MLP neurons of a small language model. Each row is named by its layer, matrix (down: output weights) and neuron, and shows model dimensions 144-207. Each number is 50 + 12 x the weight over its row's rms, rounded and kept within 0 to 99. A neuron's up and down rows have the sign that makes its largest values positive.
A block is one neuron, or neurons of one layer that tend to fire together. After each block is what it responds to, as a language model described it from the Wikipedia text at the highest values.

L13.down65:51 53 54 67 41 31 46 42 22 61 53 45 53 61 57 68 62 47 34 41 41 61 36 37 53 52 38 29 56 53 57 55 38 36 33 51 52 46 51 41 72 48 58 38 40 61 73 26 29 24 43 40 44 40 53 37 26 56 31 38 47 45 77 52
L13.down513:31 49 51 52 56 44 57 54 82 41 64 44 56 43 34 49 41 47 68 49 62 52 46 56 62 56 53 69 70 48 58 42 62 54 75 41 50 54 49 48 22 66 54 59 55 54 43 50 43 63 48 41 72 64 68 51 60 65 43 51 58 49 59 57
Responds to: Mid-word proper-name fragments

L13.down470:61 78 38 48 35 44 48 37 44 55 36 74 54 42 45 45 44 24 44 49 35 59 29 60 42 51 53 42 53 57 70 58 30 47 20 37 39 64 44 51 59 38 56 67 53 34 68 34 62 58 45 42 40 58 53 35 54 56 61 37 57 53 49 52
L13.down642:41 39 26 32 33 32 51 45 55 55 72 63 69 50 61 43 62 64 38 40 51 53 35 38 30 67 51 40 57 42 46 51 38 36 64 38 53 72 57 61 43 38 46 72 50 49 45 33 53 71 34 63 44 45 70 42 52 50 58 45 68 35 49 62
Responds to: Inner digits of numbers

L4.down305:59 56 70 46 43 37 52 58 46 56 41 44 50 54 56 49 41 41 68 41 40 43 52 61 54 55 40 44 33 63 39 26 52 66 45 44 39 58 73 69 59 58 47 54 67 61 55 68 53 41 49 51 63 49 20 61 67 46 54 54 55 47 58 69
L4.down368:36 46 16 42 51 48 36 36 60 61 32 57 57 48 59 25 49 74 40 41 43 50 39 61 51 67 49 52 70 26 41 53 61 49 68 55 55 60 78 47 22 54 43 35 45 43 39 48 78 43 34 38 43 64 34 33 39 48 77 52 53 42 53 32
L4.down494:57 49 24 27 58 53 59 40 39 35 67 58 57 64 42 66 68 31 73 49 40 43 58 41 16 71 56 38 66 65 59 35 35 51 39 49 45 26 58 49 65 34 42 61 57 57 47 42 51 50 70 47 37 49 47 49 36 48 55 41 44 43 53 42
L4.down551:28 57 61 29 43 32 44 54 58 60 54 63 62 50 60 49 28 62 19 48 60 37 52 55 65 37 57 58 38 52 53 38 45 69 44 87 50 57 52 66 58 12 50 58 48 32 60 38 43 43 51 56 48 48 46 30 49 52 22 68 44 52 31 51
Responds to: Early word-piece continuations

L7.down147:50 57 70 62 38 40 44 45 64 36 42 59 42 58 45 71 41 39 59 55 46 49 68 49 60 47 50 48 52 67 43 23 53 29 74 37 26 47 46 64 48 51 58 56 48 40 37 47 33 38 60 22 67 38 49 46 55 57 32 46 59 68 25 59
L7.down159:39 53 68 39 54 49 41 64 50 56 46 46 73 50 27 47 80 38 43 22 34 47 47 37 44 49 59 57 62 55 53 55 48 45 35 51 36 31 51 24 44 41 50 46 49 65 23 69 43 52 62 58 56 49 43 50 66 54 66 41 57 39 41 60
L7.down186:47 33 65 30 68 63 58 65 71 26 36 27 41 49 72 41 75 44 29 59 63 47 46 51 54 44 44 67 69 49 63 46 54 45 51 57 41 40 31 73 55 54 46 61 60 44 59 51 73 54 37 38 47 55 38 41 35 48 38 42 41 42 54 53
L7.down347:66 39 42 36 51 65 68 40 50 62 41 65 34 55 45 39 42 49 55 22 50 56 63 60 46 50 52 66 45 39 50 43 62 50 62 48 63 24 59 36 32 52 59 40 57 53 56 60 64 30 48 69 25 53 60 53 51 62 37 31 45 50 49 42
L7.down352:72 46 51 46 87 66 49 29 32 61 66 56 49 49 56 24 48 60 49 55 45 42 29 25 54 64 37 47 51 46 56 64 63 45 46 59 49 30 47 47 53 43 43 47 59 52 56 57 61 34 27 70 34 40 56 52 51 66 52 50 61 51 50 32
L7.down411:52 40 70 45 42 34 30 38 38 24 39 62 48 28 61 45 45 52 50 51 68 40 30 23 44 32 40 46 53 53 62 56 57 43 43 64 49 35 58 35 31 40 48 37 76 79 50 38 44 59 45 58 49 34 55 64 52 49 66 32 56 50 72 50
L7.down467:64 53 70 64 39 39 54 39 54 55 45 60 55 20 36 44 47 26 74 51 41 82 28 53 58 50 56 34 51 42 54 63 59 35 51 64 68 48 51 54 41 40 70 50 53 51 41 63 68 65 57 50 64 45 49 60 51 38 59 31 42 52 62 63
L7.down615:67 49 38 25 38 46 61 65 48 56 62 57 53 46 49 31 51 65 38 33 51 51 55 31 50 44 39 66 52 45 52 65 38 38 60 51 35 29 69 53 45 65 55 45 60 42 44 57 69 58 30 63 44 65 38 42 66 20 50 47 51 52 59 62
Responds to: Early subword after onset

L7.down242:63 59 59 53 63 39 24 51 62 62 27 49 59 92 63 43 51 56 47 62 45 37 53 55 35 68 49 51 52 71 39 43 45 61 26 32 62 58 35 69 42 39 62 57 52 51 37 31 37 69 34 49 50 57 46 50 38 29 37 56 51 51 55 55
L7.down282:56 45 48 63 55 58 58 76 53 33 45 30 55 70 22 56 38 51 68 59 71 44 52 27 50 50 41 48 67 46 52 51 38 42 30 50 50 52 47 35 48 41 46 67 28 52 47 36 41 54 53 71 84 68 47 49 50 80 32 43 61 36 45 55
L7.down442:29 59 75 47 54 47 40 53 41 35 52 56 18 72 52 59 39 53 49 24 42 49 66 52 50 47 50 58 57 48 84 49 46 73 31 54 33 54 51 48 47 29 64 46 40 53 33 22 59 57 55 71 36 52 52 48 75 43 56 72 48 65 30 58
L7.down445:58 37 50 73 65 39 46 37 56 41 52 56 59 40 48 56 42 55 67 46 58 60 57 58 48 45 52 42 33 43 84 66 54 39 69 56 68 50 46 26 37 53 79 43 63 50 60 51 42 45 51 44 35 53 48 53 91 50 52 64 46 44 56 51
L7.down532:31 44 40 66 56 24 62 57 50 54 62 30 43 57 56 67 54 52 69 64 64 57 69 32 75 45 45 55 61 32 49 60 62 74 49 36 47 50 51 58 59 74 52 60 27 47 41 51 62 50 62 51 58 64 62 38 63 32 40 43 60 34 41 36
L7.down548:58 69 52 35 57 64 84 63 52 51 47 28 53 42 57 64 65 59 38 55 28 49 34 56 46 59 41 44 34 65 35 55 59 53 60 46 55 53 69 76 53 59 60 64 51 34 56 47 70 33 55 51 33 52 53 26 42 54 48 37 49 35 39 43
L7.down588:37 31 50 47 58 62 63 36 45 60 59 56 58 60 45 44 62 49 22 33 66 50 58 70 40 44 79 38 37 51 69 62 49 49 51 44 53 54 44 43 44 41 39 54 51 48 49 65 67 76 50 56 45 54 39 62 68 37 67 55 58 44 40 63
L7.down653:43 59 16 73 52 31 36 37 38 61 55 55 56 74 54 43 40 40 32 43 62 50 48 46 50 62 60 51 52 59 70 61 63 39 34 35 62 28 43 45 43 39 35 24 46 64 48 40 63 43 49 60 43 44 52 73 72 56 46 49 55 25 48 59
Responds to: Second piece after short prefix

L4.down144:66 47 52 50 51 56 44 55 18 57 38 45 54 49 53 37 41 35 41 59 42 56 38 52 26 61 57 48 58 50 53 47 36 41 66 49 61 55 44 35 58 67 55 48 60 63 51 67 51 62 31 64 35 50 64 55 50 29 52 46 49 55 57 59
L4.down439:74 34 47 46 55 54 63 49 55 57 49 61 60 50 38 44 32 52 58 66 31 57 36 38 52 67 63 42 56 57 44 66 63 39 61 29 45 35 47 36 24 65 37 62 47 58 43 47 65 63 27 43 44 57 49 39 69 72 40 51 55 47 54 30
L4.down458:71 40 52 61 57 40 45 64 29 59 29 36 59 45 49 41 27 26 62 63 52 49 43 50 15 59 65 53 54 62 42 55 10 50 46 56 54 48 60 37 53 41 69 55 51 64 57 64 52 65 41 32 46 52 43 48 58 38 43 49 56 54 63 53
L4.down472:61 49 65 60 51 37 63 68 33 64 31 52 49 42 57 50 28 42 61 76 37 47 52 63 32 51 82 54 48 59 60 58 14 43 46 56 71 59 59 49 62 37 71 39 57 60 61 72 49 63 41 53 28 45 51 50 53 21 52 70 67 50 48 46
Responds to: Numbers in table cells

L7.down83:46 53 53 53 34 46 44 38 51 73 46 58 41 38 43 49 68 38 41 64 33 52 45 49 45 48 67 63 51 54 42 33 39 41 62 37 56 36 44 41 46 67 54 56 43 29 66 62 64 43 46 53 56 65 29 59 62 55 44 38 45 66 61 47
L7.down85:28 50 69 61 53 50 39 38 18 42 47 37 54 45 36 32 46 33 93 58 50 44 55 45 45 55 35 54 68 58 49 46 52 55 36 46 46 58 45 49 32 44 50 40 38 69 53 57 62 44 37 59 45 47 51 40 50 39 65 56 53 44 61 51
L7.down96:46 42 54 53 64 49 47 55 39 38 64 48 48 53 65 27 35 49 54 57 59 37 53 51 56 52 44 52 53 52 39 72 50 44 53 50 46 51 45 58 56 52 46 42 40 88 53 46 47 50 54 44 53 43 63 50 71 53 54 58 69 44 48 47
L7.down179:54 50 63 65 55 45 49 53 70 70 65 50 56 67 43 16 47 49 58 48 60 42 44 46 51 32 58 44 34 62 51 53 53 55 32 50 47 60 72 69 47 55 66 31 38 62 55 66 48 41 65 30 44 27 48 34 46 47 71 54 58 59 38 54
L7.down231:65 44 75 50 56 57 32 43 36 22 49 54 60 33 73 45 35 34 42 61 79 71 44 85 37 51 47 78 42 52 64 48 46 21 39 31 32 41 53 60 47 76 51 39 49 49 63 48 41 48 33 36 48 56 48 58 44 48 61 62 48 52 56 53
L7.down259:57 40 46 69 80 58 28 30 58 39 62 55 49 54 34 28 39 45 59 53 71 55 45 68 65 46 37 50 37 65 61 61 57 59 61 44 59 18 51 65 42 28 43 43 42 76 63 51 34 68 46 44 46 58 65 52 45 49 68 65 62 61 38 45
L7.down355:43 47 68 62 49 54 45 45 43 30 64 58 62 60 37 54 71 53 69 68 53 65 26 58 42 67 53 54 55 61 75 41 62 54 43 51 52 41 47 55 61 53 74 31 89 44 54 75 40 50 39 53 33 36 56 60 65 51 57 57 52 72 56 47
L7.down563:28 76 62 58 51 42 50 40 70 74 67 32 47 53 26 57 61 62 52 55 54 37 59 55 43 78 49 70 62 46 49 43 46 38 61 27 36 58 67 70 51 45 72 59 44 56 31 38 43 49 61 44 70 51 51 56 18 50 54 43 57 46 53 51
Responds to: Digits in score/stat tables

L4.down163:52 50 35 79 68 36 50 57 48 38 32 53 42 28 53 52 72 50 70 55 51 28 43 42 43 43 53 52 71 40 66 57 44 43 35 61 40 53 65 31 34 62 49 45 51 43 57 40 44 48 58 51 38 54 46 62 53 31 75 60 65 64 32 52
L4.down300:61 74 47 38 63 27 58 47 53 60 57 57 50 57 57 63 51 42 38 46 75 49 54 64 58 49 57 52 30 51 51 35 40 22 68 64 45 70 58 45 64 42 56 58 57 58 64 71 42 37 33 58 34 55 42 51 54 45 47 55 63 40 48 49
L4.down403:32 53 48 34 53 38 20 53 53 44 41 25 65 55 31 34 60 58 63 38 66 45 40 60 54 51 50 43 56 69 40 75 39 68 53 11 56 59 30 45 52 62 51 62 55 44 50 40 57 52 62 52 46 50 64 54 51 52 62 71 41 22 45 65
L4.down450:57 47 34 65 55 43 48 36 67 49 28 38 47 50 45 57 65 57 79 29 46 53 50 33 65 34 48 50 58 63 46 63 57 46 63 74 72 41 38 35 32 42 44 63 46 46 59 57 69 56 41 37 63 54 24 44 71 53 50 48 49 46 62 67
Responds to: Year-final digits

L13.down40:40 52 33 64 57 38 36 42 27 56 27 59 47 55 50 61 45 43 38 58 41 40 57 63 50 44 38 39 57 53 51 44 56 61 44 38 52 54 59 40 43 52 48 53 56 22 60 39 54 40 61 38 40 40 62 61 63 54 45 51 66 62 49 49
L13.down537:62 64 65 73 47 53 40 59 35 38 64 54 45 59 41 61 66 37 53 72 34 44 51 44 34 52 52 55 56 43 52 42 42 70 40 45 34 51 52 34 49 54 51 56 48 39 45 42 52 52 52 61 36 51 49 57 47 38 48 30 53 59 54 36
Responds to: Digits in data tables